config.toml
activation = "swiglu"
qk_norm = false
tie_embeddings = false
init = "uniform"
optimizer = "muon_variant"
final_lr_fraction = 0.1
doc_mask = true
train_tokens = 133800000
MLP neurons of a small language model. Each row is named by its layer, matrix (gate and up: input weights) and neuron, and shows model dimensions 128-255. Each number is 500 + 50 x the weight over its row's rms, rounded and kept within 0 to 999. Numbers have three digits each. A neuron's up and down rows have the sign that makes its largest values positive.
A block is one neuron, or neurons of one layer that tend to fire together. After each block is what it responds to, as a language model described it from the Wikipedia text at the highest values.

L7.gate7:550502580519499525519566458525525507532435534570422528515477582494518451505450533555529590409520562453444513486523575442521553441508476542573557466538452596495608592533562502556430511377545577517434468447504558522521458558432538405499508472451543528534475465487482548502530553452448519453471412497484542494402440452420504489486487585542604511507464543583485459522514513478436440517452
L7.up7:524522490526551505574506498502517582564475471495629555494441568492557484529507467537496477502548539585466557511500459446436519467578523449557506530446521565563526504518503503498534535400570607498493528468570456479475404502475419549480556557444435449559526576546470555512494510552600518498411425509495528496424511570506477389497467503401556545333495535543523494472433500475488569502574
L7.gate375:601438494447514504425502508487587485557500527486530582538515441546499505445616496533467540577502498461498419354475500507463518492533495468503488539549515555521456560549452581483518478452458470515431517485570547495474407445509609505442522514461399373519526456519455477496445520476527433607478429521557528411528571535580533557496526580462472488487561525444565516460564477495574580562541
L7.up375:476492548551581500618550525468517525501510531564438489488490502512603589495522467510557541479567535429507513529536505495552455520518499523440484430462486446438481526629503529485360428601438467479440475437557503422461422559440450401439587510522445439370556453437464488417504616454535493422449526463515506532415507433461419584492497503558562523406541519508488518487482519525521571563424
L7.gate384:453563529513491438417517599510519597541470422499494511516432489420530506449556538509562552536475475490546444532567549422542526506424531562539465490573494540476532460452429524504531480527481527420534470570500572484413493558583586554526587508504385522476468488486434620421551413468528477435527533453471486437511552477407534556542502547464510419429551526458364548524560472530541591470474
L7.up384:395390537487453508476567496502516537434442504457511449471381524541486529495452560555576488548548427622484493489415512498458444460490429598394568592459397560479489518441415503530497554472429467546609476514527493527535481433494603513392512531507435466546483572500598612535493468472470518515535458521583517490443466560442546485508593406466571511577498436567518523512466540579450413493459
L7.gate480:537436447418483535532570518534511523480423415415541514517466555457533577546549518514528455493457522581495537543524529578456357500469569447494580503526502480522473494467563551549428424522493500444609498570486462451458506543505438481372481494556539375456489476452506548523494504448500587526479508507496500514474527504357456518507478473462466515504544537435518489503439493586541505550520
L7.up480:508480386530414531414539535541557549541446521488531567511422574558441463486453532567570477451486498593354503525464537530505500325516528535516474421644514597444510490476513435429510490532524476514534567440508572465451496493527484452477433472540460457535514542408574511446517400576519463396499573561502444471498486523512515546531533533449559465617551552424466521341461537513496464566514
Mid-phrase coordinating conjunctions. Mostly "and"/"or" joining two modifiers before a shared noun (North and South America, Cultural and Artistic); also word-initial fragments like or-, pl-, and number commas.

L7.gate109:533485356474514495593522478518564433548527499407578516435522553550547488512408426527517529551490580509481401477568451483468517530498440540568490459545469492444454535525458566458381428486583483467525526535481465469478554456500500474500456543575500485508386446524534525499404433469503502549513525475462419554566490495464441516549488471501552501532607533529460478489530615582528473546437
L7.up109:559533468514565440580505486491432556513492510473508494507407517533469510392470541543537601500466393565476545518513494542543522410522574429582552509578437406535454495515495500428410444534534497507530597576429510371589535514553447529494462535563479429493415441364533559554426507533410419476523525536494443423438461442554476600443478479515484532456445486610447527449506477496542474566489
L7.gate134:502492501480602443493420570471471496538522542505503529451506422448464520421571562519491485512471431505450487519546452487448491429457502544493581513448523546576547508434482537516443455491530493500446469521615522436512464512551483443545481485486467529478557489463468471614505502429559481516517553545474546484516562569489576504502549551489373494499465565563417485488533580463509523485468
L7.up134:536507497533426546525563544467542546517487494549537463416481492498509459516539466448561526554527483522471494528548554482454550486526449543504461575504432477462510494526532474459477467590407556555498477568436594517386470668424557529464498501419506347608509536453492504481522418436490485516434519484428453522523546465477571474537507563534493624510554397504477487503443541461556509502575
L7.gate268:500420399574464483561494481473564484463504497556545493444545550540457490565497479564573499588495508577488608559483560483448464472481545440567481466495502603462485449571470498543614469471470516510507483530485516549516463637510499531579528480454549561507463533479559517546398498511524603474551503565546419591490468451443582536414411443471437500466569489488465493449475616534447492492512
L7.up268:444480478564482432486562454536570454528554514611418473476396469503552547512510548490506489548494561505529425534526516528544461521485496456506436521563450498542372485508501631508547462473489479499486495455619633501526452565615411440504516439537545545481551494505475501524482491447463453500498484434514495475424409400451576500454563555549478493450620504473551482535526477413517440523449
L7.gate359:473516512482565553611480493382459494506548411467495453363493436392533475563530506649511515448522522449434505412505512473492561467443486507537598512452431602454551541488486480421485473425510552470495555418537546489577498545485526504464515517460421423481445529503437529569561460483475472580498445472589488474519525404433557526499463497481507505533544548410508495536455494464518530529526
L7.up359:509473483513515439575512542546615515540599506469441391409455486462514576592524531530517536536455567477428460360550515492530506461536521506492477514467407538483490474492447515491465492433477526518552455500412550512423549537509455472566506557487502512438500520536590523481580505498343532530541529512487458539458535473401461560465526579476494568446499539463537512486405483505504494529436
Clause-boundary word endings. Final word pieces that complete conjunctions and relatives (the e of because, re of where, ce of since, le of while), plus commas ending a clause, right before the next clause.

L6.gate22:520467510493560516499503408475512490573484449528530429501471534504511421491530481589524392393464514499489574426512560569484509522483358553449537467555522571437459511486476516503532484497404403393462547508524515488488462536470526490486466493487594505485478476502526526478603515513543467499563527361578558549530625540473505506495480595463437464470501472525541492527495573469506498510501
L6.up22:478491479416448474472569524467501472404565426517540553514575561492589349438422481433456508531470514499554549491421488490454514457487560489507466534543469423578465571469603587540521488408512554477563578460411475505625416375567484543464487532565578512497500424559510542537439464516558478423500479448411490523472420603521481360466483473446600547423558531422528443452514555391513474455512
L6.gate114:430536443551426490595519453457505487488532466474569451443484524607535441549575524534526478445473468494508531544474453440543603497621481564480540536579509463528565504570400604553496533501404491523565496509516421500562498502585535507375536443445605435556516547482508529565552527548402523512543401447554464523411512553497476462484511446485555456400471527524428559440439575526489539525447
L6.up114:450437499471501498495528535388475460527531532493493494547529506527557413535585515503479563438497425557487555493432471546518526525533523520518501385538505443471505492539446457468554428508426535574565499573510493537528578442457523444510440524528571438554507578466467552624494514638493486530436445448559475477496495464545408548440535419503477493441474441514444516411579558545470609542455
L6.gate125:427492512482583566520459524572423555533515488514543496441444326521514503478400479521430564454497462468436369458472490468525526482443454555457517541497473422456481508573496463477495420522528507509427524541489511485469563581501514396548530448505534557526470523541533455468508493422441570576481582578527468568407519525412500556483561544522489495500486520420562511488538507492534441469485
L6.up125:570527570437548591560484412451521424385393559519528450457480482503548482493471450479447513491495455507473448496488463466547554516401548531425572433441491417566569551556470517534389493533511542395533611529601457544471574526463429457545499489486469518497539475442476543499512447486480573527379508427503514491577471462557489573485437486508400474535585572380518524522488433449452500508545
L6.gate126:470415479483440528491547541482501486584500490542557485468561502528495454534500399508552546540454470487504525558344548553518531480513447494473479512479497517492549507455550476582523494442524520454591521480532434545518553510440611409525557389491526460440462490497558536471414567549528396491479582394464611473497552585419447545540488461497538482494521470561525542502501475470474446553488
L6.up126:470487496486507499475436472440539444363509550538447467652504488518510396478525538524495484578457475471550417422538479484573609512472547545381451389487538405643521490465557415495418444471596491545505429538406526507496542448497645470550480458517550551459509507445445505474486458484508450503526473537476526601472444586416577494353394439517504447574509479558542436477548452463501564411457
L6.gate176:542547624520551502544555382442437455574556498497542512535554400542436530408596479579526545379534443517464525426492457536529507454517471436434469493543392509514545465593452509430516534497534537478492513503445527446411559421499536575496516407493490423468522506543549465423560494486532481506518441538433436524507516539480564516585501546604441417554470387466460445461565482510434431507432
L6.up176:551451521512473537521523503477527508354547389578517529543491510509428497599612419489547565503450516567505452476598470542489474465524473549492531507520410393554476514487440602479542523432502400478444569577499464420507466469448451496546471413510454507516559437401601506477527524478587541513586516502541427526559472593484432543572488509456515505505612513470498519556445530630459492550464
L6.gate347:455508510500489502461565512415474526469425554581541491466417390491534510415528581448577515587539508408463510582471476540516574519437572518402547514561468443492424530572562565469441445459545536495553499484426542557561514508457505497601452387486517521439519507467520521484478521443597512530480485493487530548468560488466468480409474541509488574502522558608560464485588531565584527517567
L6.up347:493543544494523433457561505516516470526499452551477438484556421463502492519460479502446524524551456514532581507430487459483533430584402471526384570511475585471485552549451499444527469375569476501544634525454489507543466505607600480491583500449501549528454462463498511419608506515465480489527400571459509575503544537479435497546497472535444494522479431542601542504488545488440565505529
L6.gate405:450510492536452554461487532469448529476597456458496532517562472412462457500493604531435536500516450513517515450451467479486609460528476413414440509542469541450504524464584531508494516531530539506407511557534523543563435604481630495516468437511470534479555481390561578467538560511511473544511436544378473427498494485521442533474510471470466448511538526551584489481501494493416428513573
L6.up405:491560539515478508520546560551399547435500452477475476487448475461509402525489628468463484466544420539557534416423423521491562458556483462494478461577433510472551480456534484461493482442366556558514450455466477539542523508552525546468504483509453469451463524438515555621522502481475506533475491543464506388526476440499470549467450533450547474539527393577473461407568522459487427507545
L6.gate478:496524542548510411468504456365434451442548544540527501505489602461468475568437485554470412455387460538436529502428556556456505538499577536618348443512512464510502528557463552562470569526605562540535536497499459476574494562477512465483531471481529461555472523513455495477514444488555522456475548459505551482496521476516382471544465558464594458506548576592568575476497480530586469531460
L6.up478:459603447493504552479534512380459536514517451498488423581506642333461541522495446513445433484416463541522481600458461457467458494454408471461540492542572467458518503581591524534503547475434441489472439489529525527490473518487474528449548465547502548509540381476534465550497474492474433514518532508524412406417555515614530424571464531461464398556508604500484449499474520510537396499465
Main verb after subject. The main verb right after a sentence's subject, strongest on is/was following a name and parenthetical in article openings (Lawal (born 2003) is), plus word-final verb pieces like -ed, -ing, born's n.

L6.gate88:442457529513489399536518548453532543441509486505519474451534460468504445636502476493522526489488627495502554428560512538556437438473490539441629511594504424560442504513433458445516416497474521451519522502431564567582550452596508509471475539472544473523465496478504545452499479525519498515481549492431444499474479483477496513557506610446513493431564498388567615411469646415589458472534
L6.up88:535520470517539500433489470444587600473560535474469395452544487460473463585500495530520550479483519544449518410494553553449497530456471516424598472510540577490372501522460426450457474469486474485542508431434566488545434423488516507491510486641444540500405513548524389562573431470493529571480543499517490546408471462466490524481456434471506480465496492549604586480482516439503483529476
L6.gate161:527452397508519534511480415547473499588515521495494385491463471509453413494449568477484567451430460474438422441524513553570467421429556515464602498530478473467415420509477542463482525462444511471545607504587519484527528495434439477496507532539492490558495510534467481568525455566578489442591528446627511511506496489542528615548479418468497479477561552482518499588454579467535461467547
L6.up161:504376409476495478461458558550485508410530437502436482551489510516519453543559494479432564475539497468458530437502499412483607453521419528469554456553387460431439444528510525477492474428557506518482546569469586557539527394485466482481595411514518493477509503472536492477502551540438433518503458475522447532413526456484435502531435472467511500566540459493458536504495529409447543571492
L6.gate185:428439539421403352440547500514512470501484553435499549509495577498490456441490485468559535498466373495455410500529561515566490531492523521467560510492438541470498450471464536565483464533522440521467489381621431522424528485501403449425585495489475561416622486561547543481466516419529424508500543517515521526512443494384509565444455546539481407529524426516572476518436530559547463539493
L6.up185:493485485469530529491474524521503497331520456423553513526329473506493446608486515469592501528498552525574508517489537473537470510502499492614475588628531536551451470480530586571458475533483530488477433454438314449472448355474326464476414479453462508417548569519431493539562580397569489406481498494514516490501521517454552519546496625544543413543434530544509484501486486481458474521523
L6.gate217:434491492543463579439469545450522448499538488468513447445459509514443418467509570519461595490550473486510499546386545552429554468488475428462539497476557518604532420385485510447451484556427466418518488413526547492567512518484539456599516513470474505519428540596485445481477486472515520541536556479508471487571608407454480492520482449532482387577469441574544431508487438432472494488498
L6.up217:497568442486468565508346510474496562409498593462585484471530505477576341520540569522497619472562445545468468507568585510453513454514469486473518551459545445522496471458418585521472465395518484460487477565434498552438488470587393422500513510498473431551454444457538449493533532494470541569454438584410505517594470408540471560446527459537528465494548506491567468473418481458481533487462
L6.gate323:480466361595366488480482574516471510526532503517551527457498573507464432506503506557523571470558551565432457535512458431576523487471483607519545540515489526517483445555439489444609396430493500458512435620443463471492485444595441492459478505498415440401406551506568436585480466526580460575476499574474502483480497468490518518583485461531490489476539514530433491543492530491524474486446
L6.up323:518532440390537500522511494454478476471513487516432462472504517518535488569533553596507510419574489419467459481416552484495517488548506516494480592543491482557601492515538501471426552499524475533459493491495574492463447448561548495450625572543481498604516330480515520638534453589530422547463485414497420499579563440540533465484449504513609524472523468489536455585523550436482422497489
L6.gate422:432470538586467571504545531522554562471471476527544504524591507509553455538541488518496466600502460459420478478524541475479492401568506493497481540458612559435507452581484456496487519448610519552495453531432543445517604521584593495585558453457558528488455553455551512454498457522506466500571475466432484533485543468584505469456545515383475531457524518483487449489500488460492481610548
L6.up422:490603487501485472570496478449431590628474454439512569445487495512431465479486483522486473439430536504473496474546419493459489476519449484524518459551592529498529481468438453493537495486500555512538482456383514567557548480428464482484489519543470444564596575573603484562583518526546513635514491559507512487466479439517504532373503460394495505499503540495473490464456470491524574443495
L6.gate451:500447547469455561564512456499499555478589490470497470459497506490395483536454526505510562548504521478444535471513526558450484456542474415413649511447426493476560535496508569466427470527438485434528527551347518536521527467551535506555574438533481529551433499549412482508597443498503504468554503534459496555564510500499513542535489460544470543525496574515536589501429479486493523408596
L6.up451:429434564423414487536547386511540525577543521428506429497482508453536473609487441506513510522432519489438590529509500523511437499443429540465627489507497538549444501510507407450493544492424513520572541555470463538573510450508504520494533515547417523514384524451434477554522441471519513558506464555523467549504522547400458527526461446496354416474538461534588490484417559422517512386494
L6.gate490:386473503429472485448559555443435513510470526511508532512503500493434431538473559485464511561477504564449473557416570466409508514402527447420502394492538481452473457477508505524471473522499496395579421433436539445498474580508435511419520442490568471472446530524586518485477451490487488499385589425506475512505538521456485498447497520594463452571541507543527490518477500529529415472443
L6.up490:525520414588484589448404471458510536483540402526467579577454475464409517517502520471463517520456585643491497581523521464438541541446425547429529559559551575499442484454492534496445503485413536574514546497462521553388431455512435485461510445504493492461486507469498515505444562499511465477509496498472477477542530519473394486530429462568533502546582506482589476470481493510467541537618
Comma after opening adverbial. Commas closing a sentence-initial time or circumstance phrase, e.g. After his death, In 1974, At the end of the film, before the main clause.

L6.gate102:456595513542506380563482488505558511445506506462547564523497532493490513521529577469540519479410352501528518455505536482412433432576409470517488515558435518534465542540469455532576539485561537541462397510564530610466500611531408514501569445492464471440434441562532450505536530458510557555434501502380481468509465544554464568539475621442478455556586558483476477525548464479466435492598
L6.up102:433586578460517490552483549470479573515499456458469482425549399433504506570554519466448456444465432615515455419478541461577473464540503486593464472585499465475466554449519375544456531422500474523505477617543503489531486490505487533460562538534396499520476445541446510484411471518454595439429506507476508509551525548517459581605500629476499499535420473419503506509528385440498447552545
L6.gate147:456529514507540508581548552525431543499485578438470534556431411467560464421444514568553459478577506511479440551502552442486480443501528487497543463500518432521555531569443617465455435514470502569476480446493432446516525568509595408557508552471520450538495577483525502462487592439528474502537449516536460497464496397466554567499452597538552551435527495524529574504519532472415436528523
L6.up147:447468525544611506468537478462539511460460545486419518440463504512533449564532490528464484526539481435440426526531524531486563518433620422512520469520445469449546479509522498418471518499484530502460645564422562506538542523482509520479467497539506555528395466483455607491579439528473463584419458520587572503509569584522546557508466432478554445462512418444525503562498512493585439426427
L6.gate186:503519495507540486522507568511490506531595459497515490570494498519501503648512545555561379613565458510520495523542516586495506433459518508620547572495488477359589484600515530519555472473529447568517535475530506473637457522553542460583576463501528568508481474504477536342490584534497530529414552463531461501530589564413590499535546512550432475550455623452484484479590498449463469589467
L6.up186:539493461414567541485464533554466543570490565481499485444476495461475460515440442581486451515396507559543491449540498476590468502525601492566478450410496484379485385504485478521638494528601535535485521491535469516555527484467459474490478470484524446483504441504522479588466512392556482556485514490506505455426489540538543490422475492517574618453452589511480412453481522473461514549483
L6.gate218:550545487508451488562609473561448596546449436515439420467415512603559465458433465451468509512487434563472451418363430370560487436429443509555511578489521487590512520532556414459591508377523527557438561470597453488530484521516514463444528460444429509546444508620456457496588477444545553570504520432475529467447510506574523565566523520415496485506500532486390561532564461468514540504498
L6.up218:629436490500411578520450547500411452512614383560516510554478441431588438445467467531467445505482466519468480493525552471548467423530551495392485505493480541487444535462496564511468388464471459514400514479490453580467446429496420551502500531468542532429482497482525623479608449480497535458502424501655490525531467446455557564464510522516471495497562427439537502497471539485460484532497
L6.gate297:552545491456488573498494455514544431540546547493518525474467508528521527474487565464561531565491450551452500415486445549538472442480454602505513480500427490512614409405595529368586590470459492437518457362507432542543512521506403463524505512429543485492481459556416555581487528400516447521551435522511533468537550555487501521487507547524566390556433483503468591367461401468492449559573
L6.up297:462492389496541538483404587486525456554510598552485597465557492433491431588409499547546608582518527369497512499567475601517411512561511464444499529398579414397592488506578432483464595410466478446482476402489549473530545533470501509462454542537476492547416543472555513486540508426551459479546463489462458492470541444563510463587485434558612539481486538409528520413484464459412525517519
L6.gate333:486526422490565467496541386449519539511418550463526396467462428495542402540437522453451405628512367472442497601502516477470488586469581557437578492430513496463555442480424496500519541567462496512504445455545506483467517473520542465430449528459504477517492406547506531556537511502426521520526486503519602482525593495526535560501411585499565436596592405449537501479452610463434399501447
L6.up333:527505500388577479521564531425481460443506512572429516527442548466506460503460488493511478590440539485462505498540517424506465511512540531470599532493490468452500500471446508539502542480493415562574552509548475526497475454553473487499339575483463505436577454351527483521419522555447529557526561566523567574422501438442472530552475411438504534533554511520524461531471495490437481484584
L6.gate461:505555483447486523485504435543521475531417535522499515500484513415496485539453541508577471507473482416493462479595473488451489460541522503475507526477448508552544499523494477487464556513467567562534452477589490422367489548511460574480495490515534486566439472474508557624502472486444499521441500535528611402558471498507560520447436492477529408466552431407546518588534423536489610462525
L6.up461:553517443501512516427518472450515468517492522526546479503421570407579419475579588443575495442534471539478409503462509389531530515538579603556516423538474537530428539530417511530435468385543473526468586482556436568473467572525437398570603454493538469439441448523437490547500469494498455502486516658535489483493503468528501534560516518530495548576479437483510481460564437532481523527517
L6.gate501:465552469579569513499611451455436416470514515493435531491490485460490502515539486523481513467494482490441457495464574392526475554454478552489502546566416348518527517470613495616537513486622496532458486451463489489487503535523510558432483405448555519513529456500506572552475484496562529506495418515479513425555460563486525530453468531452580493475483428535418417525478575439389470522581
L6.up501:478531487450498477464615427466481519520513526461458479483439527573520515546527536512577483430510531448566451494503605494475536515484479549464522486511449415565488494479522455583581587442431477464497414455582485586459516588517612387503507580570459488512551455508468637596474466513432476561539454449434483491509565502547466512362586550516542463494482400497380502508471516507497548562528
List separator commas. Commas and sometimes "and" that come after a noun in the middle of a list, e.g. "hiking, hunting, swimming," or "gold, copper, spices,"; weaker on commas closing other noun phrases.

L8.gate10:523538626452526570445481443434561506616441473468443400478534446471551430462498470508407446478459600565538505473520473511483466577524462372508480521587542543518518403538596491540466461424548537571574540451486457547456490615456552514534480574506549533499374436496584467508489488567503496545504480526496415464470421504491411509561556409501524462463497482450393596522479486615545440474451
L8.up10:518470535506509516605540521530525512473482382500513454399501488474536435471486554534545532492475570532500488457563424494556528400502452396552345448494522494351396535534454565585511475508461470522509525519552515525535504540572468482482482543523481527487462517585562511619459475464420545444386508498463354387513564505467531391547449559522410543471508506467476521442476562525539476445547
L8.gate157:509497517511458585547497459540469507587528493425521500575425500492520518578525468485501450517491570567528441511450578453556564545501535438540504421461451445446410436511350556515453510432461495486492571446556501596460521579474492486518519497545481500506550449526487466459512614472459431529552456510488536439514572509501383500483503416564480518454532400505490549500481502541459494482510
L8.up157:395558524472551478493480520395450557427475574520588456472412527551590551483500487444492501519509432550538470514454546524483429567573484477539517548502504490478463512493456524483532447449482496592470489508578468522467507485477496607496499500470438459515587521521591555514526502536489611512517422614464409587597535498475540427575509522614574506455575547463503588534499444505475504437490
Split-word verb suffixes. Inflectional suffix pieces, mostly -ing and sometimes -ed, that complete a word split across tokens, as in return|ing, graduat|ing, di|ed.

L8.gate69:423440433552548477528556525469524499570519480484499527432461531458649447471425492502471483499546515555496558445520484564460466488499466431472479422409539472455553449449521526564564558528530494481497513415501603504426559506486501529534454458450421570507414565522443500485541496500480500616490492480457532465451519401437472539526534562556614440476499453532443632515465522515526436476536
L8.up69:472483624490521551507531427475477545492514498451465561547571453442446461479566515469562467493526462445576448467469472444462437453538490519432605532479512448444605465441554478372503588473503516462488514524484509516513459554499433467557553517482486481496505497581476498540535582567527384618429457487513414443487429526499433465503455567465582493524419554441447556423564524573508528452589
L8.gate454:408492485559576501472549490459537543525519457530499389421558569544475540508503401608493535466463496462447480419487603537499481446477583474518495475475459497511389485500418447524485510519484511525633396455485561470520600503425440457527460537467400461535447439424433533473531594479474483523532564546576486484558525495494515413523506499511518477485562504517473594436464473476425477443439
L8.up454:564577541479580455465511482439494589436481538550560559465448495502498507491518476542526503557512537518586478408569460481506405514566485530538431487537579538411604509501463521494569481529413479504491533473582507415425501427514524543481495493514422536520503498455549506463535475519527435602565434537473447482437396482565471458554471525570488516511490497518538566510521561548476545429599
Coordinators and mid-word pieces. Coordinating "and", "or" and list commas linking adjectives or nouns (deep and liquid, his or her), plus mid-word pieces like "ter" in western.

L7.gate65:481449501465570431524572488573453556576453504440526504515555554395466404482507481513425515492322515472576529473659438560534534526480447540560467514531493520499533593553576393490470484515522552542437476505523527446518488490485482478500598454405538523548537472446514535589433569437499447568485487609405510535551541543506509464464504490445450501578520516562463503430619552504504548500493
L7.up65:495437463450542441502538624470499479503562491487551509537466522528482539569481511482455471529546478478458452453481499452433506550590498538564385640570486563478496509508486521512503492496538382533506563483455472496509470528552577602548455527485487548477500487454494439464433407404518514472464494448488609468493455481494539377606478592507487409461477435650487532542473599522418383573465
L7.gate155:490418448453616519467522457534503495462495478424458545513446530434425444436510404526439488526482459522479489598581523618516488516492541583535537488442476468452441498495499522520438419450464456518492515480541469478592500490570618448515525514508564469470508482403561558538494510491530411536472496473543506457508551575491522450439504525413455416540560534508441486588445551392468530509485
L7.up155:530412493570551533443458559534414589452450574455441452614490604496544427487540451466479493391464521498551521415460516487541571461500456505542465428486615515509437509498542505494581494514499468541523494580526511530521480542518525512557486551480496510504604584532399439541511463469489442476517516579496548494423507503532445420505501511512424415504613513517540498530466554539540531441534
L7.gate302:492377524466590420444515523548544443470558541420347491482401552448598414452527432504497565488479506550500488403524502480506575529490597471552601543492616535489452574552524497495512530518433475497518489454632488495570374427508515510506563469471476514500500429534515495569510424367488540480604482467523453494497561505474466456427473477503410371523506542429423575438534546471497539557445
L7.up302:485478495479515452556546460469586506454509448482525474417505554531472394546525507498561554551561563496462478510518443509425474525498493521637468529472516492563507562547491488459516512509469447517475592428503486554577541323532418645495595468514617483430502436502503465517576521435534473515476578539548455558519471521582601479520512516455561427511517527469553535579519471535442462476487
L7.gate406:531387520491523539577487510410557369502522525510488433515487557436548415524528491505404527453510443498487404502498492479500588467538532538509569499517559503443451501478512523595485526479523448570491479467555414507540454437498553491428512504426506526494439422502522462506500512381439436512487499452418519492533594517450502461487467531487505438552567605528511562416505506504509559469461
L7.up406:428523452459515514433537452450437500554474493517522488487360554569507526512526606523557504571414370587496506475460532492437499454567463502561509506528442459515430541509470451512522515413436492508518514500527527530500527476426461453423559452551585462493451436438452423500627521463518511578552470462476445530379565427535441419487582482512609521488505538526466512511441409485478380545506
Split verb endings. Word-final pieces that complete a verb split across tokens, often inflections, as in serv-ed, mov-e, liv-ing, t-ake, vis-it.

L8.gate99:484476482483442437551535464459496526487555430474531467511505571559510577540418491480543572450473522593463534440529502529528460452490501436468515537450556419519423420539556572485441507462496473399497545493599436556580471582476584446474517521495416435539496433518504465565490515518416505456438461460426492523553509515544486445474441444540626573559554540485453495522472517446526511459449
L8.up99:571446424587518535498534503449529521483526482435493473504500539459572533611465512561580534473580494497466527473471521520547545446592530497441480567563505525431525481522483496443489551501412526578422488459448473491411511534484493502475603491454407583503492483541522507530489515522450522579516558450493420543509534491519518371606501479562494441510497455482529541500371564422629480554556
L8.gate375:520572410408494500434537486533594537454457446448530433515438522479453423551469474544466578568511377577516561426448442550473549507423541442531505512588566417482486470532417554476496544451461488492501504447524523382538497543451457448406422449421442455524467515480543422498428493519497439548496453533478402484508458499445515521538444506523505505488500496474466425534453496534529485550505
L8.up375:492514453463461552531547486527531537449485447429427503536475518471517518486562432467392549517480465537456472474500525489552490524549533421505395532537514459472431431467436524484495549433451540416570505400474424541540523510494461439503448552593541500441509492448534513513468482506516443502529442519519433453555521537394510490456414511560461521402403494542431482495516469522563485513455
Reporting verb endings. Inflection endings completing verbs that take a clause or object, especially speech verbs (stat-ing, st-ated, say-ing, reveal-ed), plus that/as.